Weights of a small transformer language model.
Architecture: RMSNorm before each block, rotary positions, no biases in attention or MLP, untied embeddings.
Training: a variant of Muon for these matrices, 4396 steps.
MLP neurons of a small language model. Each row is named by its layer, matrix (gate and up: input weights; down: output weights) and neuron, and shows model dimensions 144-271. Each number is 500 + 50 x the weight over its row's rms, rounded and kept within 0 to 999. Numbers have three digits each. A neuron's up and down rows have the sign that makes its largest values positive.
Before each neuron's rows, "fires on" lists the tokens most often at its 100 highest values on Wikipedia text that the model never trained on. A number after a token or word is its count.

fires on: " " 25, " o" 12, "ik" 5, "ig" 4, "ina" 4
L9.gate489:515466472568557566444537465513426568529429480504574526561478514513564518481423498484504481497517473405458471464578477484457454479461514531503539501464577501471534416475525403467455536537575493562357496512431448494415423441506375515528463518471597489446447499472461636473518489486451425434464429505550566478491487519622511501510464533478513433467539522447449500447432543478521553448485
L9.up489:566527482575496604509468523392527576440518539570490461547436487581371502475483422470463491497550482485518498551457500648469540500531592516540536532500513549526415518524537513456482546521477499494502461515514465584396487503389524539481425523490395581491532427548488590491543516510484583498547458501469401483535529594496529597553539436485581511497436476540590547543578560538492533397369
L9.down489:501473561513516605538431506506481466491438549385527517594534441459532461525531546502457547491524465525517540548533482432443546499624504470507470505500523519525488418473475504433464526507503439626473613485477514501507396499656410550501529406527547605435580469528536560511510594485542491419489459421571457580460504603513549449510429427445559473457430488497494534473442552533473452494437

fires on: "\"" 30, " " 24, " (" 21, " from" 4
L9.gate525:573546475414517527555615504529486492550509526449458368546386473479414490425502461483561474483431494525464440484422557480461548512529389525470506557555552493477528386554410504490409397409514499452501490467506375548516565419481455572444458653534485590478446504500441487584442456434512435446466554590446557544563511536461538514487484470465427482498475534458510468548421543525435462483482
L9.up525:459389448375524609510498507539525451535473543483497429566584412527456455542441488587417482465483516478552475567512455559544526535475546573527424395475576496512516498453520512488474490526475578523484493502537482550450525490486357477457450476454430542561437488507567456601413525439541505419546602504605568554562494517439415514441420546520506460517415489445487536500476585454466471417519
L9.down525:507467620498538545570443490524490511471516481468373491455501564483566544487460454475401541508498542507441458575515498463480539503456449574461501452492575486602486421415490457484572467554542463507548544533504498498393489524430465523485473608439575432477423419488552501602554516426468497487455505594561465460533465509562527566546582452464493491432541544558463473358585475464556687496492

fires on: " which" 31, " ft" 9, " fac" 7, " recon" 6, " dep" 6
L2.gate733:397415398549432480529544439473536465503499560456480507518459447405515513509490429444529634413494531519477511544504486425442494444473507509449526542505570485511465472457468448519433494468519526475391453480482509486550582482466522514460529500518455529608488466465453543408484492573449567496458567519600538477547417578483572498466437440511443531569565522482381557489571629461503543475523
L2.up733:530517501617628565476457434544565514522463424451549449439511502561435497616492443545519489588556415498527499503494509504576556494454513426505550501540392538414462407473554420529481480495471434491524466613443424507515576451530508452491584467551531575541471474475540480540481505547509495382455550517564553538469521558439483458542528492545508478513564495581406577514509554415486521525510
L2.down733:384480466544504479503457513501552503482484429463531449535471537534489502584598460517413521631485474501529481505488411474528512532472524509439542468530499450478398422458484478465494521494557486466466535515532451494518553484534522458516532481529517530488522533444488612513454569526524537470470486530466531479505524498610518507584508473455497456601499464588514544544437533491496492561512

fires on: " and" 23, " |" 17, " " 9, " (" 8, " in" 5, "," 5
L7.gate685:521526516450486580573467476441547488516507545588524510519547546512530538571512431450485555512536447598563543433530494456500513568444531534584433462475463471520452643510504544467541455560475447528578577531469494444399553546527459464423555495554509523570548442537529563500547462391511572421521544482610485446588563544515559400540480507580496531490456464432541543487521456433555447537449
L7.up685:474534507521477388507514475540468421458621492617464459528515587561506542464510471389459471497503503554603437535486485419517400530538443575456540498495375498474588534527491392492522512479421517489488433445524504469409485508455487455524553584469376484454443498524575524525489533551589515432548454433460462513554444465444506440556595644521459511475516491540495551364437482497520467420499
L7.down685:578567560473512489427480465471434541480462605511482534457624552467423513406424489553420438542442555481453596472488471526506565502480510489545524476561447551486455535470476563524560469650601467524484521460544497489457493411518495512513447411399472544528607543485495471439638451548470603490416487507492523518490439474584564508468492575501460436467489516406466529594542417524544518548513

fires on: " that" 33, "oc" 14, "on" 8, "og" 8, "20" 6, "och" 5
L2.gate803:560476432500419519472538515471401498562452491472514562491498552505577523431524538494507514472460546473508445555528579511448435461493520476462581514525399494532472449520454501510371497412470505546481358384477460510511490484516591465505495569472630514453467417575533491425466518453512519508470508536528438601418578484472560541512481455414442486557521580520503586425385578483412466544512
L2.up803:538576509539481517555464479487473472438548575411468521451427501499525437481479527534475525478499449489445511543552459495543451479535531425524500526448511454489525595498459422464508492522462425483462555429512515523566365480579513425449541528491441428460519503476542497514575462464545507463477441544490461485576530440438536454486468457590463528414480562473601508511480493531453515467476
L2.down803:474412481510411518370494494508563484549517603456404488405538467464394537563534497525519530430421538419541493534434510448455491520484561545560545507368566543473527453501479557543481462580521505436569429401531550488580516477503475502538583525409523378632499514515550427548545528469480543522391517566543481527465497423478509425519483454541491475493468482478469530465550482571384503457517

fires on: " (" 42, " =\n\n" 18, " \"" 14, " " 7, "\n\n" 7
L10.gate527:453425492478485500575649478508468508457523468593459548465480473435540453597435498484502486568541513353529541422545501566507528468421511456482511474474413529487454503424523496553440536503547468455502557514470504476420447401568466540472481407498491439556484524473541459484539465501448500455487562454420515480496487450509494541440490478531459540546546528459546528551399508469463457523560
L10.up527:458463582466459502526531572479415548518618515564418463520495503406463476521565460424580494524473493498486432451407422445384521592548545475558509598505525470397471449493484544474484508515478504493511486432470433427510527495490457453468590419461476366443435542456525500486518497535521606487384498465454471432562378457477606568570518516475443508574575488478565535464493515558467430515523
L10.down527:490422447466513574510484437454535443561446429451532544499522592543534508457519493504521538497530614494477588494510537529523473453524459555452520459522532531425484480507441481471431542472551544521439482601373528511425470508554442464401516471470502497502521473507501509518512561461450391430492413491506475536418511448389528458566588538492487484469503521513515463538492478473478356578469

fires on: " by" 23, " and" 10, " with" 9, " |" 8, " &" 6, " to" 6
L7.gate639:426522459573514493527573483567464492430491539584509433426545553499497411569491483474546498513521484458498505522462467458500548574415577492520462514429487403461463567484367480446488534451497479518534513466557534499509535418558488487414544491510519472465444575466435449501524504532548415520517502494503507539524550513567407501521527513500470455597466493540506507481499531564540454518604
L7.up639:469538589540484435515624516618479484473543514453442505441523518548501462551454470533564493495485512466421543574404571474586476556565479640435538502444509506509522473497470536508447465471502452469495504427621502502464586422519508480524500523447488594523472433467484440557498516503519474517458478442536520446517573497549452511441500432560501486503515488514436460438490520525407557541437
L7.down639:484497509522448443529496533493518467515470454464448521514463539432388458508467493598417419456551476572528541530458510414507531547544522505498488561471596517527511447378468409402606518557483489529486449535501489558496412558549490483420386510550536466531539481479490540482494445525521516521526482492545448460510462460453501577528490483554533553507545560519557630504482532459430501515496

fires on: " (" 30, " as" 11, "\n\n" 10, ";" 8, ":" 6, "," 4
L7.gate321:496566535562492552516509471541422486491534476525450455473503547488482456505508367553491525441454506592525594455501530453482448478586525541464465482580482549522551492497480441461510537490501449414562581588468485412487532459478489523556466511402548484563498491572328492476509457466494609530568491497553555490540462461459570574542544560460456514543458515503506533419536602554534532521473
L7.up321:398500480439503554506505489535423537621461509430488511410517554591555453496520571478524396464528434530503512555464518483494469525559497417466443526462441489446468468533487576470438476542494572482415589430470572468636494567560519488482445402499496563440501510465428538500513567449464517510588424504512503460541483482487558592475530494442464554518474494464481506494499469405472470461427
L7.down321:517593571480452457406580599429468533527489445464445550638487424464539456499539574507540430548534452505529503550524444597580545493431428540484513461469449531495559519499500442490373514523529504620546546469479564470609459571501496555512447501522521484521597547491554470485448413501456427488451493500486457587479421453540444452419500481484551509539509472532530502556440631431523552437619

fires on: " of" 51, " and" 19, " (" 10, " to" 6, " from" 4
L9.gate142:492441535469499459481539530519472573490392469488438562549513448501519456575602557545497545435566456377487453495484515403469421526468568446479443493484477455487441462523556602503472444502484473463477478493443502534491493434547454457445522461542537541521440518536554429495482528380513541415520579482533562480447549444595478428518557545493498543426505542520530443369542481455453545494457
L9.up142:547484488458489652501516444538540488557581571525503493474465460584524526516600454613465437525649478537532493450426430481531489461440538481554461570567473531481478482445497448547537482500492462523517423556499452532496467590490518501520497538463402424426466468456499529480522514533509553529478464453534494509474453491557441444437515515556541471500488382556444554498606597489451482494436
L9.down142:521530453489484472602469449432493461544528537460482504489567589488535507559512493463449487568476521530437546452429535524513446496476596423551558483479533550598452605484549445492425473484480449443492564565448454546512487513482489490461534619504566475517563494564482504507486501436541531543501494410481494538546561498465517569543530489519490444575485556441481469519503566457588552565518

fires on: " |\n" 28, " m" 8, "iv" 6, " (" 4, "i" 4, " rel" 4
L9.gate353:464544455548467591521445451496536502501506419422418491518401509452463423527463514562608502468515548509522524417362408492516430475503366488446538441527480479456527459477518584388474539516551501482470404506465477445469497454554545507491446560487532574475522459582592547508516540498480406474559489484476553565535435497506492510435531505532586397555476488493470551555529558531546524545530
L9.up353:478516469471546459579482473555477479537525440453404526495483484485519515488458484514543531418553490541584456438436550387436503584505552539613529483442546505468492561503519432461448598533548503499498576423516433506492442542535508484510476513483505541518472584485478450593513477460497560500505499500522483541519513585513549471494407475526432534377422459451421538489520564487566494570430
L9.down353:522464534585566558455453498419465420512509465460477494416433504509423530586566526545563551412490489458489516507480577446520465506621493479462459493476550582458524593437470461501476520521506606488537416481522616550505513504410455520489516407468479580531450520462452441552504527499557524542435514510467505421507503538397474360526552510456537529478626454473587491526543381465558528443524

fires on: " " 32, "–" 11, "/" 7, " '" 4
L9.gate133:495590531543554524502529459472461565480468565504515420538514548404488565548513676504460511491609510443486558501433422519432453545482471412448560507448480446449519546423533519433561463474508568485491443532538466485439480465401508493553514531495417502533385502548487517426525430488543511468483510457547512466399475488474453487539534448473534479465497473543508521509508431512558384552512
L9.up133:597470461583504509561424461528563495522586517501443516506523472472462583495631458418551559479470453508481454467425481581544536462466536504512561543573475469482532503450467545559582477458453443475488470502517546556512523389462520532491459518506513526390425477492554550491523517523484498493467532411414512557538392543419528488546503635504549507530552550515467560467505577532473600516442
L9.down133:427489461427438563549572492444527585479525451512624453511561581376456485519501417413463442491424590497518503508554402522468495550563507490490487523538551519474413517498567519474498435461496431466542565468546482533464484501505514475395519589497473473521586555596534463519546480511481504454447577392546560459497529473528510485442526471476470496544601648521563565495452498397454440531485

fires on: " \"" 41, "-" 31, "–" 14
L10.gate351:562415486536493491500558383479490488460483465455452515514420520452524499543560470515466476515507474451538504545494501535478488556465544537516527556509603541549424484594461444472555506556501471513350499519485461559521519480565395476475412531525468559422401499560510560612472506499458475535584483553479447559448524572583540532517541511523515504401561442509417503501478555538447469526536
L10.up351:526581554525535503542531436563437406508481524477474483543446511511392496481521459546506432469464544432588580586409480517469567541532505543564489483560577480502535453569524538526422566447438431522526578544465499497523490521512448540409536469500480543414482498534530466549453467421529508525538436518573470505511500578423401512516537466506525451429514502552531554446620484477526452430518
L10.down351:569450428434549514604538542403484466562485476588532478482461522493566509535414497452507507549574541468562506521493517524409518421525548479447478513542455462501554504398506495564579536556552400530571539514454459446564466496479548493441498541623454468470488494519425518382530531501519525496432538423456539575516491643544546458454525478497626443441447591471453431505424457437487491567484

fires on: "al" 30, "ate" 6, "ine" 6, "ial" 5, "ative" 5
L7.gate2:513516558572454408487577545546454425516511536457469488388543514447411457579510468554512530563451444530502447487519496453504431459473529447505547539533574509486510527537460573477547412594479427558499522475547496508464493517472563471442457621409517560438469531540554447486502498401500524521462488587534549513557489514499510535431490552494466402467492439514334523441600630563426414509477
L7.up2:467618532429525453361447453475621508464489390572528488571539448563533477516425505496597438451471514481538501472491508497411510470556583565470482393578541491480499457495438471518459479567551537485454479528556466615531495541498446588478508543582527517492486519499440547514485546464508493441434501590454480477493481490516498500548525505578494582510449479537617593408517470506384539538505
L7.down2:474624536485541483434470477493517387441572487491531472501484462560502570430516426403518568477478588499529432412495526497498419535507506481547513471458472423442495532426460465589585510497490594443565437530493532538428599475503515473600460449504469542477463442518479430575430654486443439523510479534502436492496498464438458546503517580472484491467439475568496465534459493470574490561496

fires on: "th" 29, "nd" 11, "inals" 11, " fifth" 5, "rd" 5, " Quarter" 5
L3.gate136:477473500460521451460557507492624469554546532450478426460501527475548569457560519515451488510476515600535424421475450473554461396395490457584537475464559485482575421578521567521481521511545529540479474445515409546466425443423560417598483507578455447545522501554496504538542485571554531500455506497504439518511504521493549509459475502488591481488562494412421451505401474451620488584495
L3.up136:484391498539530549517456487541504493585568512502507514431471505559448476550455547536397574485493481556562558455511462549451381563426481505527510514505590488589526446488452501478537481523522533627529461544470485496548505474577512452479398506490459472489394430535532542446534550578521505484434552415491510347555591446568502533476517492467572601494438434476502522498494418530531484504402
L3.down136:560514562568533566531383524618455523341512481564557556464560473554481549524456490555545563509491443484548553534429462478469512535485497568528476450483510413506525561480507578530492484421476522464572547531435506486481571524468484547533394499548551600525469498444539513484446553531479507525476599532516420542585628537468557573484523470521486645534619522518509478448536491477436517457570

fires on: "," 64, " to" 18, "\"," 4
L9.gate576:531513477456336502532515597613527477424516609486440510513446520485513476483548506454590494486643444493488461451555396457438545560502574478482539401474543507486583502520495520430545536525466496412474495453473457556511459544496417485491571462433425405550513435520482505501460481447527532483440499529606523513548535485555484482510628416514530477519506509449496499465503494495522451559523
L9.up576:570518465538512467539474447594519444446495506546477547493484494432486502459467541353511492527476486506492478441484446469447479431592518450485513548480543484547571523571492456458598565426562551458545585402568529494570520537457507500462515492555405443508403446546438485448474387432470506487445419460583471508522609541501420545513603481450522495507537573468448462535507486515483586436530
L9.down576:472579434517478543518508539462542447588500473447492516513461501502489415472464472458576497425591458488493537577510428419370469403494486477588521345553526513445598533497449442462459512435585573490376456489447430505439517569475497458491535496539519444452473486516496506422454556471484457564451535518438476565484566508544565495499568471531536436494462475485504517537522531402455553472470

fires on: " to" 25, " of" 20, "ly" 14, " and" 8, " |" 4
L7.gate650:451435487447430485388513505469531582436360522498384482509569465516534436465427540534501499541601529491432522529503477496448516458464556472432482471518500565481546487559552460537526449420479449498405469524446497519424531462483490518541588587528515499502508518459495428515419502521440538456525501539453500500536598516519522486557581471416418482478500494493510450509416546508450494506488
L7.up650:474469463546415530538456476523465545500561440426363540409512640545466534455423523453448593491646534560527410514411529524445512539463542499503514535530572563455606561494478489472533570481561489509578555477557513456508571458509571440502492575584504396488567443438453503539492546483511434469434441547476503467568489418475564450517600421478477452444526554556458507437565509419490482463431
L7.down650:552509466511527521558415507591510440448509535437442469469549486542458440463548560387470441418512443497501559511462482437408570484513505552481499522465555559463540576403577550566515583518517542495514584568537551506461559515522502491470547589501546605435491462553416480486454576591532450496461463456479503515514458353484522499494611486529506468451577383417453518494496530516484613454445

fires on: " part" 23, "emb" 16, " Las" 10, "ph" 4, "ch" 4, "-d" 4
L3.gate570:596499600443543528514520482510493446431472575568504495502589532428518506497524529554459500550551454557491478500567465504589481605492421488487428461546561532444463513550533560509517470451491479562471423487415489479494430480480487531475506520466543523521497489402510581481433390549507465554562570467518526538551388455526536553559530391550549554512523534517539459535478426488540474531437
L3.up570:430495461495528454487546496543576497465586498439479543510543478587586497431485432513514553531499566472541542512439519481417469511541543509519543532488567410533476529468421574555488477514555483619501584508519523537446499543424423594532457545542550552414614555490507545418528477494534376518567452644483516617538458483399621508647499522498475505469549482482471549470409461475430426487448
L3.down570:535498480607592465507524533522450430539557451475418464549499537542421502502449497511545503442558540464506528561551563617547417596436414493546514526457535471363474587510519488516565515465474489442546495449550508498469488434414394436572552552510456564576481492465517519588429536454441508427591538502581472493440619546619566481517463546491495492469471524564564520504447519469528499489517

fires on: " " 19, " |" 18, " which" 18, " season" 8, " that" 5, "19" 4
L7.gate115:504566494617490444464560488450567543502492447468500569503472591504490492484541458561506474498509427489484383523495522504515425417472510456555593485491525511449556512460453463487463615475590456488576484533560523473491508528512525521505468568540433417440553465510551529460557444437470522498456548473654404456423414560598541421480437446578485489497456486496507520484555413533426529508537
L7.up115:517444419477522573493526502527490535506459500503554502580447496476490497524524483487487464539445562485461490489432557464446474381525551514624539545418462362506553488472476529473514409505464460505505507482510482439543515506463539567489567487518491442487541515435545516535498476470646621564509496553463468483477487468552489475498551528578519477443413501520485453542459476486489501496463
L7.down115:475493498472484478589503518600529552468507515501456610597489468520492492595494553552485576622459558476572502417552536568547500510508478593549500512470516474437515411470515412524489544478473538501410441447582544487537507449499605494461373486434510497506440520473499506498466446537595414514468567467421543561588518435562457497483508426574471533523482458556531574449448514515572530491508

fires on: " " 23, " in" 21, "19" 19, "rest" 4
L7.gate424:585635452495429574454416458457453515570441430479513455483525487457431490574477509528477412501462475452447533521478514558503526423531567505528516459502442410458500391515470474521433530491474427566464476456549548490512454381608443488471493449500539538551458530465456535520566564537472549488536448552584544430433512553562515492451502398589536480543516497486449557604473453491524478492487
L7.up424:450474464442547472488494501535461425426607482557469430451523481452474545535498480534475461431566471498473513379498493534455563567501445531511495450570433536448624419585518453473439503482507569478553457452396467505492512401520588530582552558478545557560536417466567556447507590582487534500504456420494512442430434453459541499552524513451467484528494502541562531519576492463464482446513
L7.down424:455500594532463531413525456478525491464553560593560500437549492477453608409418510567515531515501550427520553451473411557445573599453491474532516531543437433538528597627530540532552475558583480518532631457456425532543442572472558497484446497514521532453486315492531486607481504548493528517487499565482488534551536566506575428507485593433467440510429537487457524476529452517499489497514

fires on: " (" 25, "–" 17, "." 11, "," 8, "—" 7, "-" 5
L9.gate215:534595491482533562517602431430404550533400581479464440420538445513516442526552496520537467494534584547498532577376579475468535431592517346464482562511378427575544568520436477435505477518531533498514548540474441532448553472522451528492517475442461486461368586424527495497454436486519457455477516503544414520527522504502566531527510515474550481368490477401432578474480547479492464480534
L9.up215:616466532586452571592469533531464583498469525410378465449488504591519546575579618525446471441503459466501551525516526506451521526500506462511431578502458454437483491557543580445476464475505556542539504486505447508470450539553495601531482578520500422534442514468476496496558460463503475460577530533605514454460472477574571488476534509501509416392581441553481545434459473463462516490423
L9.down215:526543527476398423506501547532490490511505480513560529561433458533368502543411571524552495531511540551490496395586496432533540423530606531520502521544555496553534458541541503427464551592533617498546501459460485485460516559513490434437467599513437404542499467525539474531498511560498525461475506451432534509460457473520442605477543523480525527527484564584493586600464469449518563558491

fires on: "j" 12, "ar" 11, "u" 10, "-" 8, " final" 6, " by" 4
L5.gate738:469551448462522564470448423419529540443549578591528583506525481563491607427574530523550553463521524452477517515431483489555429574582487490452513591521568454474463507520499532478504569560470408506648529493476538422478481432511435433543553508431474492546597480468528550559462519540520510608495502427540455570487542468537428554551435520516513541533544552430559450557511509556471547482579
L5.up738:520584453542455457558438427581425553445468539539523477508492484487483509484559513510515489603533451493574520537436530503462552514510523390487512562548506442544449570640553450528542457541557375557501457423442491560473491493579524545455525496524445478556540518515454545554483581513480461490433553439513501592490560482483508534529528482442486494498527513395522532452533586426634573466462
L5.down738:480450420555540465451492585412538457636544531553599527509497416537496547516543503546415528480557424579434401472555446446534464541471460522619418502471468510482543578572461481479458593478527542488520419558553479536445512420534580452542486569458548508357535500494585447512457440486569438493591493517512506479594487541535504486409458484471443428507598613545522519508486607468445467476381

fires on: " and" 59, " I" 17, " V" 11, " &" 4, " Bu" 4
L7.gate683:483525493515442528551568528598483505468478511508480492501560530506563530518467548533456557589547520436488650531462560505518538490480465443438438514496473533538555510405522439522658399457529424598518464549527402489556532458479493487501442585488504530484511450556523567562437541524573493482514497447471545509518491497444451523561535467471450460533488476524536442505415518431512496497543
L7.up683:555457469393556407540534454571485508402519528521460539506524463535435515598475559574577496486464525567595609503459508457585490594490476562423532536480601549389474471416526443564496478478618569404549478527600487531521646488555506487543612500500509418501496456513479519564461518515512420497503528518494434521508512538547546533463573416540489571518423514535449489449512568531510480524574
L7.down683:490496551488487471449567508505602473520490521505472538551474503420480461510606469537503456560480523467519496507489474534464425555480520497472442486508535509423457536441454408636485486483434571525476434539597451592440409572490435544550532456482577675471553535508482527500517534447446521464467541480441611458528501580559469450548444539561577514584478472464458480441570558522622528613444

fires on: "-" 83, "{" 6
L9.gate164:487423494525415497484467493518438510487514503481538472523570614533444560647496505489506489448509487531497511494440475443572506390422376442412503506561509403450462537508511491563517427494558497520405432544419449521537455422395425507496464500526423558467468454476484507428417544476497480472560436466603396471463462578472541414506490508477533543435466488478510531424518524572514473600496
L9.up164:472495446504497563490564560568499501484485544376499451381526543553480570538479540564481409466417473457531484507500532548480505452438525581488546542447495542472568489452404595555515564471429493449448586382496476521586494514467401503466532501467476543487506497443533550602434559483479497429494495535539483499469500483498432554537578569465474484471436510539480539496494515500497550470488
L9.down164:443472513532497565448538535453572396527519509459505553484450576556457518520472531499530456561474559483495517526556461515530512470639515528363498623519516507472497554504434476480553547498478440516487540544436488458557430538432578456563491531439401392461589567468538558553508534497441520461508521506565573478482554488569361470479526512449508474491485492456390478461587458428546598455450

fires on: " D" 19, " d" 13, "D" 9, " pred" 7, "od" 7, "d" 7
L5.gate164:469513545520563507526487541411403536600422466507481482465431590397571499527533485605409352488477556422499500473454526503504483497544445409557529479466498503510534472591452516527551387487380415476442473543532412602479412518448563470519465524473433464480594467489544513457431522538420541554572490504454525453468510503470431469566423504513593570566557492499484554549546488526534482447516
L5.up164:555505580508467555531497471540499527591557538453454552581549445563510474555406492611470450498468590448544550519449496539556441506579454455456525467531397430462510436522399509453440472453491403442557600491549598475530501415523438400560479456422456518393576549487481500473531534447446604509485483473538462447474507482419540472586477476466543535466516536536484516525572446563476473423474
L5.down164:522482479555394504521403512466502436494484554510554526466498556382632498446512558567486386459572508475532634546453579504540558492551452493501540437454550442420470447525482568490541572441507443467547540566531626543401414526554445473529565505503450408448558499460501617530519515516478515533553457535484488390567526552499432470462463518454509499534490480490568529555534464399488475432471

fires on: " \"" 33, " (" 25, " L" 10, " “" 5
L10.gate398:564419592513527390466464508453438545553500494504467513587531492388497575481468500526473445453434521553483487430507462460399468613453567615524530485564383522487477441518530500645454487498509488524467462491488562479504472494544560497573473511550459544494503392519558472598503463509558606525544625471470518464522493501464478485559520563487480518562535419521468594544462523589395492556545
L10.up398:490517548433366528462544487411565473486469508456449553491427537497563494496453507571537575590484573486557530538486502463570444511437569539451595469498425570528520523462450539514540440539455503399611462606517368474457509475507476502438530469488559518521583630524474604524544549486543500452442525538402527517430515522480567515548490515519464462483593537566490514534497572559439540489543
L10.down398:506468541511475482528510610535578524456465460401508426470462499452498564482566411499582431487503560455637481503541554511556501518548464488510512582490474444567543574468503573438452416471550447485456541570481432503539552514452378430492409504517572568510466480462489405505471511580490465470583599459454523449494497484478495496551599504459463493516507614471520393476500485431571652553521

fires on: " " 88, " (" 4, "-" 4
L10.gate581:562528511393389570539535548485495449439410477462514552515467514385482644509589539420514482530453460485533501528427507618416549518469455398417503477496447611497500586550454558504540585458517447454445448574492467493495495440534433513512491473526443641452553478567532486505503522507535496605539463472524491518520537396452510576456473555520497571514484464466485495445455527494576486550431
L10.up581:472488545496507471572514568450543580510535560431551432527543500462452483524462466543475497506455543505470461466498533516517565570495476476489506507514583400490445443500459519482470576555496543478441673527600468558507540496442414510404523517556555484465445516492483471537430651543552543421407527600489646507515527493447543542588432491428569471506487435450484473507518479488519480467583
L10.down581:350494455482533453518434429510453464504503440464525524484474484491576487458483453435458513577644558509491471440470478527453525451373502425443508488475511490560457486512465434513516457486513483448492501471542427538551423430475457474528519441560540471503558524522484624622510530472513436450525537511506557432564489570477509499557479408528465479529449427499537497363468487471464504501554

fires on: "ing" 18, " Conference" 16, " for" 11, " For" 7, "in" 5, "ap" 5
L2.gate27:533545519459489402471462465469411499467452537598469552646580611557585520498505496495506547471487494425461443456434471392493465413454442470498466450470504475514456571536521522561481549584482479469442511517525503469487417516502512500499482509515450420509498481615471519468498474499481475458503554448492492397429540418528437474515534458518493548525495485486400495489514489557491505549484
L2.up27:391510485414461461514554489486579618474379487465574637560408582456577492602456471552562552411520496396533569540450503451513492538444453462459444521491510501416469490459522498547610544498501562631456469520466480455511442582567481526560575475475396518532529530486550521445454497522459524470507565511453467506486525448476487494458491461497532477449423531508473473425488535445461518538474
L2.down27:492542600559436572455560449427514544467436585460538467523536502436489459432522545459555486376534569503531534523547543465516549565559562495509489503467471460462441470480458498599530476603465439485375527482471520575627566605508437454409646562480472417525526477513464494588470525532406520512498546527487549497447507430506471540515474505484494523477371381549510524528418553458450592483460

fires on: " at" 25, " of" 16, " for" 8, " |" 6, " from" 5, "ing" 4
L10.gate722:446544509472464454533603434461433603515581478551602513506565484507485467522440491477467450431508423406495527513500451478528463502509467390429533476499466509485412527405497382533434473486486464524447468575515520579474467505503385428453459480571606483530472495534564614464452495487536515412466449490567356495515547387527552461558516547552512442475522538504515524549547612587519572420545
L10.up722:442492450509509475515549579502489517424490561492539555494558479405504456489438529393462493530490499505566536499544447514541481505447563464491585501503442454488460554473572432532521533588438492550502510519504469468582436440408514515552493491485438538536549444473542492501525466572542520453479517526385427451463489500465538498472642481500568453544504504433504468504422517471583487529484
L10.down722:477473478460517337505467505402519438439456654462546464440597500491540542457545599514431493425574574489548445483410446496460461627471582435469424446473571573449512453434563511568563476430463518511478433461465477537541526471495379537534527517508536364479515500487538495571384548554476539426498431429503482455500539531453476486531563464427455487463509513470544479541492547497616475468600

fires on: " d" 27, " J" 16, " D" 12, " K" 11, "-d" 5, " |\n" 5
L10.gate329:423463497485539557406547522549494624531522512518467595442562532442478469421606550525463477424480537477541507409610474572501488497500467396528518481535484442539544404587515491516550574364541458476522574502568548544510595413474469505555514480517420432500525426512463482513430466540574462515510452568432492472505561463532406477569433532375552437486492592420519490488482519499525551539467
L10.up329:488415524525449534555486501558560508449540415530507471486544531570486536484492465487613556444535500512506433493609489482471459497571485443519490470466638447481497465484541552539570398510528501475483537574408499578495545443401493497478489462371558448522466535491461502519481514506520612511452461492514493547546554568420597513547560507525518497489554534538469492480491448520564490508451
L10.down329:491478502556467538551418598455519432464510471442496537465489454441566502508457492502508441493478472523519484565556541490589444462486408460560525619445473497483470491516559489618443568496529426530579408395542437515507447594477479419559447544481495480509487513500476570515398595414549468510482577504498539524587493490510458506512527539460514460598500568514492437518476477480466547462468

fires on: " by" 36, " By" 17, " Ly" 11
L5.gate197:509475491514535507510413487471470565495527521565419582575462530437398539508479508638434648551500537523462555533402514569495542537648562490412509593421527474474557552496397477401470468486489443560431534500477570533521523453487457491641547542444507476427559487577502468533554539557473536446503476490561478464572475522534579495494442411475479447493510550498484489566517457506534465557490
L5.up197:498503525561484482490542518601468588475453501438524551544474410476569522500460482557440544565503447487546517541501484551588407515552474474460465571414530437519430435550428439407488462462451510586435512390491528466452446521542547545587559546476479484401510528437454483561498514480479511367427493505498505567665540529421466557485544443432468515466549521493406435404547574464515452501524
L5.down197:454505469505455583531528496538585570418440436540601514491546486482557486593469495521508517594542459506479570505545552377492605558504467569551476421501533524464457398483503519446572489521566442502437507393490484604573540463458564508607475445511500602531551474490520494504507488574487499507528439510559466597535429541463577480456515435522480448483509463495536608507520549573413540492481

fires on: " " 36, " (" 24, "–" 15, " d" 7, " |" 4
L9.gate60:444515495583525476466517466480475561520508469515414523433436539435461411517485590467468433404499497492565402489395517570455448545483535483529445476495511474403528517503356538509473544515526520566528524487534630489383543421525471525460572519485525534428482413483553489516545488477422524390473514564529492461493582526507532501503540552568455468551446502439473542500510559460530500554464
L9.up60:461545532472511569520466482445540549499523513475505473496430533487502468479602482400564539552498543467456516492440491484479486494478573382473420636591492468530444463426542494529412487557438511515543580503476472453518541509478419483527499500561507523475440478461460447476407521489523466554584430324480476471567477479523530554485482602491414495555514550554466548539456499511483479480519
L9.down60:466486499481504487561529484426514487550413471437533520530514448445514438566570486506493501445550543430549533585374456583534487559514480500482567489527564465549435512471454604543508530500536471489497573536549502459486488623448521583537482547483415514467475661514590491528435528518462554546471484503568524444499515508524453505511547463428568457549518554571604494495547540410524455537418

fires on: " per" 17, " every" 11, " could" 8, " one" 7, " each" 7, "ip" 7
L3.gate620:420542562566508537499531477441477483569498504530469517516488472456536576595484491596508472452515486501518552555428542550448523438469367468516426568510529516534503546430519501446430542467518522596454560397540524435474500450414562476543514491475492444592441570485503477486496558576509391522557506474574523523490512559533439463424474489450550523476546590481482350546414453461493538538395
L3.up620:411543543499499524528421497501485454598490465451458524429409446520499553508463537582533538511451503430492510420423576481507588487462549480496525485452539497554562444454576520433501534526489529555511465437497525464486509466465474558510431496482532463466490521442603498458477440503487525500535521482595476534505388469489434531412589490562526529440542550535520441539530409547476474535403
L3.down620:552464472541504493479472457491561533495398544508520520411517493545533483567446466521530453437519608479490501497390484441549529525514493523503494451517560478509490456460637538490493517475546490395456505519574577442415457575426553478399572516637599571576513468545502422531501506542470589494478501468486558473501486578470455509615565538534494425464451550428546435574453469544455519544409